Weights of a small transformer language model.
Size: 13 layers, 4 heads of 128, MLP 768 SwiGLU.
Architecture: RMSNorm before each block, no biases in attention or MLP, untied embeddings.
Training: a variant of Adam for these matrices, 405M tokens.
MLP neurons of a small language model. Each row is named by its layer, matrix (gate and up: input weights) and neuron, and shows model dimensions 288-383. Each number is 50 + 15 x the weight over its row's rms, rounded and kept within 0 to 99. A neuron's up and down rows have the sign that makes its largest values positive.
After each neuron's rows, "fires on" lists the tokens most often at its 100 highest values on Wikipedia text that the model never trained on.

L6.gate250:41 50 42 48 41 37 56 72 78 46 40 33 34 50 37 44 29 40 59 38 49 47 57 47 27 59 35 54 50 36 11 44 62 69 48 54 74 36 75 44 57 68 73 50 57 57 42 57 65 48 30 41 52 53 42 57 55 48 25 22 33 20 53 47 78 68 37 54 36 37 64 31 39 38 65 81 47 08 60 31 81 28 37 44 43 35 42 62 57 51 77 88 61 49 49 73
L6.up250:67 73 36 67 70 52 84 38 51 55 45 39 57 63 71 31 41 37 72 53 57 71 51 33 60 57 64 62 51 55 38 43 96 69 37 53 51 47 38 49 60 66 54 28 32 47 39 44 43 74 59 58 63 51 64 27 45 60 52 31 52 81 43 38 62 46 44 66 74 67 62 51 37 36 34 43 50 37 65 31 37 34 63 77 47 60 69 56 38 38 51 32 80 51 41 51
fires on: "ep", "S", "ib", "t", " X", "p"

L8.gate114:47 55 26 53 40 16 35 32 50 64 40 18 39 44 59 41 52 58 61 58 47 53 91 57 61 35 61 45 26 79 51 57 37 46 27 48 64 37 31 50 50 78 61 48 51 47 47 32 58 55 34 42 56 54 45 58 46 62 61 46 51 45 48 47 57 58 35 64 30 71 44 18 48 24 60 60 65 37 17 47 67 59 74 62 70 13 47 62 61 66 25 55 58 61 71 28
L8.up114:49 54 52 60 25 51 52 60 48 55 43 63 42 37 33 59 47 59 91 42 34 26 75 87 28 58 30 44 63 53 76 43 36 46 36 61 59 52 26 96 54 50 30 38 57 23 64 55 51 58 53 31 82 42 30 41 37 63 49 58 19 35 69 73 41 49 62 94 60 80 63 54 57 23 61 48 43 55 47 47 62 54 59 65 24 61 36 76 63 55 60 45 45 27 39 41
fires on: " the", " and", "0", "1", " of", "eball"

L7.gate728:50 49 54 43 52 27 60 62 61 45 49 53 51 42 50 55 61 78 23 52 41 32 55 42 31 67 62 36 27 44 39 42 45 43 62 45 41 52 52 35 48 42 63 60 63 36 40 49 72 59 28 87 50 24 40 59 43 45 40 58 47 45 66 49 57 74 47 84 18 55 40 34 40 41 72 51 55 38 15 55 46 66 50 61 45 39 30 86 53 51 45 59 46 54 57 49
L7.up728:34 71 37 64 63 34 41 64 38 55 34 33 43 42 57 99 51 70 50 58 37 49 89 72 22 70 59 30 59 74 74 37 46 62 21 49 42 33 53 40 63 18 35 48 34 61 44 21 05 58 61 11 38 51 53 45 44 30 35 39 46 48 72 41 41 48 63 45 33 73 41 53 36 94 52 39 54 45 53 42 45 36 03 82 38 24 41 30 45 49 34 62 64 62 58 66
fires on: "al", "p", " of", " for", " by", " Sal"

L6.gate170:71 39 35 36 32 32 37 07 50 47 26 40 52 48 75 58 59 48 41 53 67 56 53 44 57 34 48 44 46 46 42 43 95 41 61 32 36 60 43 48 46 59 71 40 60 39 59 24 54 67 23 56 25 59 11 53 27 61 33 59 47 44 54 59 77 52 56 60 47 45 59 49 31 46 73 73 87 28 15 70 59 42 50 42 66 39 48 67 12 32 58 67 44 63 54 58
L6.up170:33 17 29 56 20 52 38 45 64 25 26 46 62 41 67 65 49 51 63 19 56 51 39 70 64 62 46 73 66 47 53 34 42 37 53 32 44 64 33 43 49 53 34 57 71 48 57 41 57 63 40 57 46 52 27 42 09 56 40 81 59 50 67 51 60 59 63 62 53 63 58 34 64 33 58 71 81 32 43 67 70 60 37 35 53 53 53 80 44 33 48 37 31 25 35 41
fires on: "0", "1", "5", "h", ":", "4"

L9.gate386:53 47 56 36 45 55 54 41 50 27 59 48 26 47 38 39 33 18 50 55 49 66 50 08 16 47 51 59 49 62 38 41 33 60 61 57 25 48 61 76 27 30 61 66 50 62 52 48 49 49 35 32 25 48 47 60 70 68 59 48 39 36 57 16 37 63 41 49 48 69 35 52 22 70 52 48 60 48 57 56 37 58 23 29 32 37 60 45 40 36 58 31 41 62 63 51
L9.up386:23 39 67 57 48 54 31 38 58 39 54 74 30 57 59 26 09 54 56 66 42 63 38 48 31 67 54 55 63 36 57 42 69 46 28 70 31 62 68 75 42 61 45 49 54 55 60 54 53 35 74 20 35 45 48 53 49 42 48 42 88 57 55 67 52 65 40 70 53 43 38 68 24 87 63 40 44 38 55 68 21 55 44 19 32 36 31 64 40 42 27 44 56 52 41 44
fires on: ",", " and", " ", " that", "H"

L8.gate255:48 68 41 19 37 75 56 33 43 46 50 39 45 31 46 43 85 62 37 37 41 55 46 52 38 27 35 49 50 38 50 55 50 28 28 40 20 48 78 57 35 65 57 43 41 42 49 84 51 45 43 51 29 60 26 73 43 62 70 37 49 41 28 53 71 52 44 74 52 74 47 58 66 63 12 59 26 49 32 49 63 60 21 61 78 62 32 52 69 42 61 42 56 27 53 47
L8.up255:39 65 62 46 32 52 44 31 43 63 60 24 41 28 40 52 38 60 85 51 36 48 68 56 42 91 55 67 59 69 17 47 84 48 64 77 46 48 69 66 32 68 73 57 45 48 57 25 56 63 64 41 53 56 31 43 56 34 30 47 53 56 47 47 47 44 51 57 34 52 21 45 81 82 34 39 40 61 40 48 62 62 34 51 34 55 48 45 70 50 39 32 79 55 47 37
fires on: " and", ",", "/", " or"

L7.gate93:60 53 23 49 42 44 55 49 46 66 76 25 11 50 67 54 65 55 48 26 60 72 45 31 62 38 52 53 33 48 15 53 33 52 35 28 71 18 63 73 27 50 32 47 38 81 51 40 39 42 26 33 41 37 57 68 69 74 38 44 69 64 39 35 52 33 43 17 36 66 58 55 18 60 40 23 52 46 23 40 74 28 63 52 61 34 43 56 67 38 60 54 32 49 64 45
L7.up93:45 83 55 40 40 44 69 52 50 49 56 39 36 48 46 69 44 55 71 43 40 58 68 67 66 73 25 48 43 46 21 52 44 37 77 59 37 30 42 47 40 42 54 58 39 38 57 27 48 56 43 37 45 37 37 44 40 44 50 48 69 48 36 54 47 43 46 63 49 39 44 16 11 56 53 43 42 32 15 34 53 57 44 59 54 51 37 45 57 63 52 19 49 69 85 37
fires on: ".", "ö", "iet", "inal"

L10.gate542:32 51 55 27 54 50 86 63 19 64 52 48 46 68 52 42 52 50 59 44 57 58 57 42 33 43 70 84 41 46 26 40 39 25 50 68 56 31 78 49 30 54 46 73 68 35 42 65 47 77 72 55 51 45 59 47 56 80 64 50 55 32 24 55 45 55 56 42 38 57 59 57 50 58 43 61 54 38 35 38 54 60 58 06 64 50 46 66 60 57 57 69 53 62 47 51
L10.up542:64 50 63 22 46 30 20 37 85 39 35 63 57 87 62 55 44 41 62 54 39 63 56 38 33 28 60 54 45 63 76 63 29 56 46 54 64 50 42 45 40 69 73 32 67 34 35 35 55 83 64 47 86 46 62 39 93 57 59 51 73 68 72 46 37 44 41 26 68 61 32 57 53 58 54 35 86 55 59 64 37 38 53 42 55 43 30 58 47 43 37 55 48 48 34 48
fires on: ",", " and", " most", "ly", " imp"

L8.gate502:43 68 37 52 30 28 54 31 52 63 69 39 57 43 62 77 64 31 40 57 60 31 58 31 33 44 80 41 49 62 62 59 57 34 61 68 51 53 58 52 47 51 29 24 46 41 36 53 46 31 26 52 59 46 83 22 24 46 66 54 55 39 51 58 65 59 31 43 27 58 54 35 41 51 34 57 74 68 45 19 88 32 32 48 70 68 46 32 46 64 36 46 58 76 57 45
L8.up502:58 44 48 50 63 32 42 56 65 46 49 62 50 63 32 59 59 43 75 63 81 43 33 62 36 31 41 20 53 51 70 48 45 43 37 42 52 78 68 61 28 52 17 30 65 45 58 43 64 29 78 50 64 64 69 16 37 44 50 39 20 17 46 62 26 40 48 68 54 36 62 31 58 61 67 27 43 77 47 57 58 52 49 67 52 57 51 56 44 60 80 70 73 41 54 41
fires on: " ", "m", "j", "in", "l", "or"

L7.gate221:37 49 62 42 35 68 58 57 53 72 17 49 43 62 45 59 47 26 27 50 59 45 44 57 64 61 30 49 43 36 45 28 65 46 43 71 67 34 71 27 41 53 53 56 49 62 64 42 45 38 33 87 26 43 55 50 48 28 41 68 28 65 74 49 46 52 43 82 31 47 49 50 70 45 66 75 18 51 35 49 50 63 57 54 79 64 54 60 65 50 41 51 46 45 59 58
L7.up221:75 58 39 53 69 68 39 78 44 71 35 48 63 54 46 47 51 50 63 55 44 48 59 69 15 62 44 64 49 56 54 85 40 44 66 65 33 40 73 50 39 36 29 52 65 50 44 49 47 42 44 60 62 49 37 64 69 37 43 57 66 17 42 28 40 37 37 48 44 40 29 44 51 67 50 17 83 57 49 80 79 34 48 60 42 55 74 55 53 58 42 42 56 49 69 33
fires on: "on", "am", " used", "ra", "up", "ap"

L8.gate331:51 72 66 61 71 45 21 63 29 38 37 64 47 56 68 56 80 65 30 45 56 36 45 68 32 21 47 37 59 47 54 39 62 52 62 72 69 72 49 74 73 66 59 69 47 31 53 45 58 40 63 39 28 81 29 60 47 86 43 27 40 38 38 31 58 54 70 70 67 61 53 18 34 76 44 50 59 48 33 53 30 55 55 22 39 41 61 69 59 57 39 48 70 46 56 61
L8.up331:48 64 49 52 56 55 82 51 64 49 58 53 50 30 45 57 54 74 55 44 47 76 37 69 20 55 44 64 42 68 56 47 23 52 61 21 51 66 68 16 57 33 47 52 62 59 62 65 31 36 57 41 54 58 58 51 44 50 42 32 43 74 67 37 33 34 44 73 59 59 30 48 32 60 52 54 55 58 41 43 55 49 58 63 39 64 61 45 71 53 30 52 66 21 34 68
fires on: "in", " H", "on", "c", "un", "n"

L8.gate168:39 21 47 65 61 38 41 49 47 68 07 43 45 43 56 51 53 67 54 65 45 46 39 59 88 38 71 28 45 53 37 37 63 56 54 65 53 61 50 70 67 40 61 50 40 63 44 31 63 20 50 62 34 60 64 64 37 77 45 44 59 26 61 54 36 37 49 35 28 43 34 37 61 67 55 32 38 01 35 46 54 62 42 63 57 33 63 56 12 69 08 50 65 43 36 31
L8.up168:39 45 38 46 67 56 36 58 33 69 80 70 53 57 66 63 42 63 48 30 49 34 72 59 42 51 66 55 58 30 54 20 41 49 48 36 21 46 99 54 46 45 56 49 43 89 52 41 56 50 30 63 41 47 48 56 64 42 47 29 29 64 51 42 32 57 50 60 66 49 45 72 39 65 63 37 64 18 41 39 73 40 58 67 77 59 10 58 53 48 54 67 28 68 53 55
fires on: ".", " post", ":"

L6.gate673:34 40 55 37 58 42 53 47 68 47 63 60 48 26 58 48 51 46 16 77 76 56 59 24 56 46 56 38 37 53 24 69 64 42 45 66 75 46 41 36 53 99 74 62 53 76 55 47 49 51 51 40 26 58 39 41 64 61 45 55 40 51 44 73 45 40 50 39 70 43 64 13 15 48 30 66 54 40 40 72 81 33 62 55 53 29 28 47 56 53 42 64 31 75 92 54
L6.up673:62 34 51 64 26 79 56 55 57 38 32 59 47 52 64 66 42 90 38 63 55 65 33 32 15 47 68 75 47 65 56 33 56 63 59 43 59 40 44 54 89 62 69 72 83 55 57 41 48 39 49 33 35 71 60 45 48 29 52 39 39 47 40 88 34 61 45 22 84 55 50 34 64 42 47 77 33 42 47 69 49 56 64 35 57 46 40 50 51 57 48 63 72 51 62 44
fires on: "2", " ", "1", "9", "0", "3"

L8.gate528:48 20 52 68 63 37 55 60 34 85 47 62 66 41 63 47 65 54 55 37 40 49 34 31 83 16 63 24 60 61 23 57 51 63 62 37 46 57 57 53 51 51 56 38 54 64 46 64 28 45 30 54 69 53 65 41 70 60 53 27 49 41 69 76 52 49 38 49 44 59 55 47 48 46 29 46 32 25 38 51 22 56 62 73 37 50 65 57 23 66 54 57 43 46 48 30
L8.up528:54 38 60 43 46 47 55 42 57 31 27 68 42 57 28 77 86 46 63 38 36 64 65 19 46 46 91 47 44 66 50 22 30 14 46 19 45 52 42 23 51 65 60 41 66 55 53 35 64 41 50 50 55 40 18 20 49 41 72 39 57 52 43 52 60 28 46 48 42 42 35 65 54 39 47 44 57 53 48 47 63 60 71 36 40 48 56 51 19 39 53 38 58 74 50 44
fires on: "1", ":", "2", "ensity", " late"

L8.gate327:45 51 24 75 47 26 43 20 40 73 73 33 40 56 70 50 48 42 48 62 31 62 39 54 42 69 43 15 40 67 47 16 63 46 50 81 47 47 44 48 24 51 52 26 75 46 32 49 46 46 31 30 61 26 00 21 16 42 33 63 48 65 38 48 40 51 52 28 27 54 76 58 38 52 27 38 62 54 30 21 78 49 65 67 50 15 38 47 33 72 45 71 56 55 56 68
L8.up327:60 57 46 49 55 31 41 69 44 62 57 52 39 28 55 34 75 46 28 37 35 54 04 45 72 19 52 74 27 33 62 81 53 31 49 31 20 53 44 62 71 30 62 57 73 56 98 69 40 56 62 55 55 74 67 40 29 66 58 54 51 52 51 40 20 54 59 70 34 35 45 54 24 36 84 28 39 91 52 62 61 90 41 58 35 53 46 56 60 33 53 53 67 47 68 45
fires on: " of", "en", "l", "o", "-l", " "

L6.gate606:43 52 59 55 39 42 26 57 47 53 48 37 48 32 52 30 52 28 31 62 66 41 41 33 73 46 65 54 52 52 33 75 76 64 17 51 48 61 65 46 57 81 43 77 44 53 21 80 39 62 14 67 57 53 54 49 53 27 70 49 66 54 59 71 62 72 60 52 52 28 49 65 63 66 42 48 40 37 53 43 21 49 58 40 71 41 34 52 36 25 38 52 44 27 62 48
L6.up606:48 65 34 59 13 46 51 52 29 49 80 60 48 46 52 43 43 55 78 52 51 47 64 58 48 49 42 56 70 47 53 72 24 52 41 61 52 40 61 55 61 52 59 60 52 50 32 67 43 45 37 52 36 30 29 55 67 47 19 36 50 48 48 51 29 36 31 53 39 43 28 50 42 78 78 70 57 83 55 50 85 58 36 61 33 74 42 32 41 21 53 30 26 66 46 80
fires on: " ", "1", "2", "0", "4", "9"

L7.gate465:59 59 64 81 48 42 24 33 43 64 50 38 22 54 48 58 34 60 29 60 67 75 37 38 81 46 55 49 41 40 22 28 68 52 44 41 59 45 66 54 39 59 74 32 55 54 47 48 45 70 37 32 68 51 42 34 51 76 22 40 34 45 52 38 68 53 71 49 52 38 53 57 36 25 52 25 34 71 34 76 47 52 58 69 36 64 58 78 17 80 48 58 40 62 50 75
L7.up465:66 53 56 41 58 59 52 43 52 76 62 71 62 66 31 45 53 81 42 75 61 24 41 59 55 57 59 49 67 67 64 36 54 55 57 26 26 43 65 62 26 45 68 46 69 31 59 50 52 62 58 62 25 47 55 76 66 56 68 38 38 67 39 45 49 53 63 62 54 50 75 74 43 45 50 42 32 48 42 49 50 48 72 59 24 57 45 58 27 36 45 68 43 49 40 35
fires on: " and", ",", " or", " &", " de"

L6.gate617:56 43 45 54 86 13 42 54 61 56 73 72 73 61 44 46 40 51 52 47 41 49 36 61 57 34 34 64 51 58 52 39 79 40 46 55 48 80 38 65 40 38 69 18 52 55 45 37 69 59 58 67 50 49 27 60 46 57 32 56 55 34 55 59 53 37 79 49 63 51 38 17 46 63 30 85 55 41 37 63 73 67 47 28 51 60 35 60 69 36 49 44 49 37 62 68
L6.up617:66 33 22 38 44 33 50 59 46 41 45 11 42 31 48 44 79 37 53 40 29 39 56 47 47 53 64 38 52 39 62 41 57 48 52 37 54 45 55 58 59 54 38 39 44 46 44 29 63 51 46 34 46 57 56 63 59 42 67 51 38 47 56 56 43 46 27 44 48 56 45 64 43 85 71 74 35 36 39 47 44 42 78 51 34 72 43 54 34 25 66 33 04 38 52 52
fires on: " ar", " Ar", "an", " ex", " Est", "ict"

L10.gate724:53 36 58 46 06 48 48 53 00 47 50 43 46 78 64 61 56 66 63 62 68 46 17 58 35 45 32 62 47 81 57 31 56 43 32 45 36 82 38 43 44 65 78 74 46 41 48 62 56 54 59 73 38 28 13 83 39 59 38 53 76 38 30 45 56 63 25 72 40 65 56 47 73 75 17 55 46 67 73 56 25 29 41 49 64 25 53 60 49 41 42 74 52 32 46 66
L10.up724:42 52 50 41 35 23 59 55 82 76 29 50 62 67 54 45 45 47 61 54 40 66 79 36 37 56 68 23 44 66 50 48 39 36 68 33 76 35 19 30 54 72 65 51 33 35 41 72 43 38 67 51 68 25 30 43 54 67 82 36 64 61 63 57 66 65 82 34 68 24 37 34 44 25 20 34 68 64 40 52 54 48 51 76 30 65 43 36 44 58 82 45 48 57 29 54
fires on: ":", " in", " received", " a", "z", "ig"

L10.gate441:57 34 48 64 58 36 68 82 35 73 57 56 36 45 48 70 64 15 43 54 66 30 49 62 51 49 36 56 45 46 26 65 61 61 52 81 35 64 85 60 78 67 65 36 33 49 34 50 39 33 60 53 22 80 42 60 51 39 40 40 34 52 49 72 59 48 27 43 45 24 52 56 58 42 50 49 66 72 27 51 55 62 58 46 68 57 44 69 39 55 41 27 48 63 53 44
L10.up441:44 47 21 49 42 54 56 38 39 67 48 23 40 55 55 33 51 57 46 50 58 00 35 67 43 48 51 34 49 56 30 37 46 52 35 22 81 41 65 48 66 48 31 51 33 63 43 52 58 25 48 47 54 65 72 41 00 36 71 60 50 42 50 59 53 64 57 59 59 36 69 44 25 62 70 75 47 23 56 56 27 66 29 48 49 85 52 41 48 52 35 47 69 60 82 44
fires on: " New", " National", " Port", " term", " Lake"

L9.gate149:51 44 53 33 31 64 47 57 49 69 48 27 56 57 73 48 83 69 48 56 35 53 33 50 51 55 55 79 46 81 59 50 37 57 46 61 45 39 66 80 39 64 63 56 53 69 79 67 28 49 61 39 38 29 61 39 44 71 48 40 40 49 49 29 56 25 46 50 43 76 57 50 49 50 29 64 23 31 36 41 39 59 63 64 64 75 32 42 54 63 43 68 25 58 43 14
L9.up149:65 32 53 38 73 43 42 46 22 59 43 41 58 44 51 40 46 42 80 67 41 59 56 94 38 26 58 46 48 63 44 53 52 57 87 95 70 63 62 43 51 40 58 14 47 48 66 49 50 73 80 68 67 56 57 45 53 58 63 67 53 45 54 51 26 54 66 57 43 40 41 60 60 45 38 64 34 73 32 70 42 42 56 68 20 27 49 72 53 28 54 78 60 50 24 36
fires on: " and", ",", "ly", " but"

L9.gate266:58 53 23 39 49 24 36 28 73 68 45 34 35 18 36 27 58 40 68 76 58 36 45 36 74 72 60 22 82 58 57 65 52 56 43 60 26 76 58 78 43 71 38 06 39 46 46 61 43 60 22 45 39 57 38 40 66 50 58 27 74 21 61 34 57 70 59 53 32 41 45 44 54 57 43 60 29 25 62 30 45 34 47 59 78 46 40 45 44 68 65 71 56 47 59 41
L9.up266:50 60 43 61 06 42 72 68 76 43 34 36 74 80 73 52 61 41 60 35 41 61 38 45 36 69 41 41 75 51 74 25 48 40 55 54 46 50 34 74 30 47 18 32 32 34 38 38 56 67 49 58 61 35 35 50 69 35 28 72 42 59 72 58 61 62 61 39 52 48 42 40 31 56 75 54 51 62 58 56 47 41 41 36 70 34 73 42 50 45 63 45 53 54 33 53
fires on: ",", "1", " In", " As", "0", "=="

L6.gate447:48 99 68 50 37 55 47 36 70 48 55 41 51 52 37 49 62 34 26 39 57 42 60 70 46 28 58 41 56 59 58 58 54 32 38 57 60 46 34 26 48 54 68 30 31 38 39 31 82 51 22 28 77 65 30 68 59 42 30 52 38 27 41 52 69 15 50 51 43 42 52 61 65 35 27 45 90 38 55 45 46 39 29 37 50 33 60 30 44 64 56 47 13 68 51 74
L6.up447:38 26 61 35 68 32 42 26 81 54 54 68 53 33 37 56 49 47 41 50 43 43 58 44 44 64 62 59 16 51 68 36 34 48 88 59 46 42 37 62 73 28 66 58 67 16 40 64 34 50 66 64 49 64 79 49 32 33 55 24 56 44 23 37 55 78 44 68 60 46 48 29 61 48 35 39 39 57 41 59 65 53 62 40 63 58 54 22 66 50 67 53 60 34 39 42
fires on: "N", " in", " first", " won", "ecutive", "ran"

L7.gate330:66 39 56 59 23 31 33 61 49 75 48 35 55 37 69 56 61 64 43 56 43 73 43 41 46 55 61 25 50 56 38 63 33 52 50 71 50 44 52 60 27 58 62 22 41 62 36 19 49 61 56 41 42 55 56 57 56 41 49 47 48 71 48 39 59 48 69 28 43 70 49 25 53 63 00 49 33 32 70 40 60 49 64 51 38 38 39 54 41 70 31 65 40 49 81 68
L7.up330:48 55 40 32 31 43 44 78 76 68 32 44 62 68 57 81 49 36 51 06 62 34 58 54 46 39 67 36 48 56 36 38 50 39 40 58 39 45 52 37 66 53 57 45 61 56 49 61 54 66 37 44 60 48 47 64 31 36 59 68 39 49 33 59 34 44 57 48 76 54 60 32 45 50 37 47 56 54 53 56 42 75 32 42 53 25 52 51 53 33 59 34 28 62 69 40
fires on: " of", "1", " in", " for", " League", ","

L10.gate48:51 21 50 29 18 67 43 37 43 45 22 45 19 39 53 26 73 58 50 63 58 55 43 45 56 50 62 33 36 49 35 45 50 56 56 51 24 50 33 60 79 66 74 41 56 60 39 63 32 40 43 39 15 30 65 69 43 61 56 07 62 19 48 51 56 56 45 54 47 26 68 00 33 52 56 30 18 32 28 45 67 55 46 45 44 54 38 48 41 43 44 64 72 71 95 36
L10.up48:71 52 61 46 56 36 60 46 55 59 47 24 53 64 55 57 80 72 69 38 63 83 59 58 43 52 37 76 48 37 54 55 42 49 47 36 60 51 44 65 52 35 49 60 70 69 50 25 70 71 19 51 25 42 74 31 48 53 56 42 70 54 34 24 45 51 40 38 35 40 63 41 42 69 87 68 43 46 33 69 68 50 42 33 35 79 36 41 45 42 57 60 37 43 70 36
fires on: " ", "u", "9", "1", "^{"

L10.gate474:59 50 37 38 39 49 30 51 43 51 65 44 39 39 33 31 23 47 46 60 53 69 16 33 57 31 66 31 45 69 36 54 71 57 47 68 34 43 74 63 37 52 53 27 51 59 47 46 44 31 50 66 49 57 60 31 33 61 61 43 67 41 19 75 19 64 57 65 65 45 61 38 70 58 37 31 22 49 71 46 50 59 45 46 34 59 51 37 70 44 64 81 68 36 52 39
L10.up474:70 46 44 47 60 59 25 38 25 70 68 41 46 48 56 25 67 43 60 49 50 43 61 73 39 57 58 46 47 77 38 44 50 45 69 35 10 29 39 37 36 61 58 59 85 55 78 22 61 66 47 47 51 46 54 55 52 31 40 56 72 34 38 85 66 69 73 70 38 45 62 68 72 62 45 79 65 47 57 57 64 61 25 35 70 32 61 74 66 29 71 58 56 72 44 36
fires on: "id", "an", "O", "or", "itor", "bor"

L7.gate66:37 50 65 38 25 63 62 28 69 66 45 43 63 67 50 86 40 55 26 48 65 72 71 50 56 41 41 63 49 59 65 31 43 45 45 52 41 58 54 92 63 21 95 31 49 66 41 52 57 25 54 44 31 35 45 75 60 72 62 61 52 32 58 52 56 60 41 49 63 38 45 51 56 42 42 62 43 48 35 55 79 33 29 34 43 13 51 60 41 53 55 75 58 23 51 64
L7.up66:35 48 29 50 72 77 70 41 58 53 07 32 56 92 56 43 47 68 32 56 76 67 50 40 67 26 47 43 50 38 61 62 50 47 53 38 36 31 43 21 55 83 50 58 52 69 39 51 73 65 40 32 50 58 74 61 53 62 54 43 53 28 66 52 50 42 34 67 45 32 38 43 56 62 56 69 35 26 20 64 56 64 31 37 38 45 44 48 45 55 69 67 38 50 43 22
fires on: ":", "=", "an", "ans", " Pro", " as"

L9.gate300:45 50 21 70 60 39 56 75 75 73 52 23 66 46 69 25 32 51 37 63 33 52 78 26 35 53 73 34 30 43 43 63 78 36 52 58 69 40 69 32 47 76 69 14 47 57 35 43 44 29 73 56 70 45 31 38 53 17 40 28 65 30 28 54 48 41 51 56 57 43 33 06 64 53 52 31 26 52 37 51 36 55 38 41 76 32 47 70 07 62 60 49 53 51 61 64
L9.up300:48 60 43 59 48 51 36 44 53 47 64 42 54 35 52 30 48 46 54 42 30 67 31 41 37 53 62 28 54 19 91 48 24 11 30 51 62 35 68 55 67 42 59 51 75 60 38 58 26 54 80 37 53 56 59 52 47 38 33 33 64 18 49 32 32 48 40 55 42 40 36 28 21 34 56 38 42 69 43 25 47 48 53 67 49 41 34 68 28 68 57 27 52 16 57 61
fires on: " at", " At", "9", "ir", "ud", "d"

L9.gate391:62 51 49 55 57 58 41 44 56 48 16 66 24 50 64 53 68 40 52 57 47 44 37 51 32 25 32 49 45 43 59 35 42 72 43 27 56 27 61 41 20 53 82 38 58 64 25 43 50 41 42 59 25 63 67 55 46 31 77 35 67 36 40 61 37 61 31 64 59 28 37 59 48 46 10 41 24 17 16 44 54 58 45 54 50 39 62 56 47 54 49 42 53 36 55 47
L9.up391:46 62 59 32 62 72 62 47 64 50 29 52 42 65 60 56 54 22 50 60 61 58 65 44 24 45 70 66 74 73 59 35 36 41 64 26 63 65 60 40 46 74 50 65 54 40 55 55 64 67 77 68 48 37 50 65 46 55 54 63 73 59 32 41 60 28 31 61 42 12 56 41 40 55 13 59 50 17 61 55 29 76 46 28 40 54 46 53 47 51 55 18 49 50 30 47
fires on: " ", "0", "1", "9", "7", "2"

L9.gate124:43 35 62 47 33 47 59 38 61 88 60 67 41 38 62 35 30 34 26 66 59 54 43 35 89 49 65 49 67 51 62 68 61 33 57 69 38 24 80 16 51 59 54 29 24 55 46 85 23 50 45 43 54 24 29 64 67 50 31 53 58 56 53 51 49 67 44 37 58 58 29 38 33 49 41 73 49 24 50 66 52 37 67 56 73 58 80 62 27 53 56 50 40 71 58 44
L9.up124:58 39 61 44 67 49 47 64 47 52 84 37 43 50 62 52 36 46 57 60 32 23 61 53 29 36 59 49 29 50 68 70 39 34 24 32 64 39 55 53 45 43 65 35 18 44 31 63 26 36 59 30 49 56 49 29 68 62 44 59 29 43 42 15 61 55 60 18 25 58 42 37 27 46 69 67 49 44 42 45 46 30 37 72 63 50 14 63 38 48 76 95 43 21 58 39
fires on: " ret", "est", "ust", "ig", "t"

L10.gate333:56 69 51 57 54 55 76 38 52 70 49 72 47 77 46 74 42 65 41 61 62 31 45 26 37 44 48 53 50 54 31 16 43 42 54 60 18 42 48 42 30 39 41 46 61 56 12 55 36 39 64 33 39 48 61 58 41 74 51 34 39 51 58 27 17 37 56 60 28 43 55 52 50 39 49 35 38 29 54 68 34 60 45 69 16 25 51 63 59 69 44 76 46 35 40 60
L10.up333:52 65 43 62 63 72 48 34 47 64 79 58 29 49 58 46 42 57 40 34 53 54 51 59 41 59 50 59 44 44 51 45 45 53 71 50 40 37 78 56 58 49 35 15 53 38 64 49 57 46 68 62 45 62 38 72 38 18 54 60 69 48 44 55 38 64 65 61 70 42 52 31 53 62 39 51 28 31 40 52 46 51 49 41 47 73 28 41 62 57 39 56 47 48 28 33
fires on: " |", ",", "."

L9.gate213:67 51 55 54 66 35 55 47 73 40 24 72 59 59 66 39 21 42 83 58 43 48 29 43 44 40 60 33 27 58 31 37 35 59 40 22 51 23 33 73 59 44 51 44 46 61 47 55 61 56 70 55 31 48 45 82 44 42 13 58 55 43 53 56 71 37 35 49 48 54 62 40 36 61 49 47 56 35 40 27 80 54 72 38 47 43 36 55 42 56 73 37 47 59 49 50
L9.up213:46 46 65 77 72 48 59 39 67 55 72 50 44 81 41 66 29 49 41 74 47 38 70 54 53 65 77 55 53 40 47 46 64 47 63 74 64 36 57 40 45 55 45 58 46 47 37 44 48 28 49 53 48 52 58 52 47 53 48 43 57 61 45 78 48 55 55 66 53 35 55 61 36 60 52 12 69 26 62 39 26 80 49 58 44 77 74 61 57 55 63 66 68 62 36 39
fires on: "il", "y", "p", " X", " P", "e"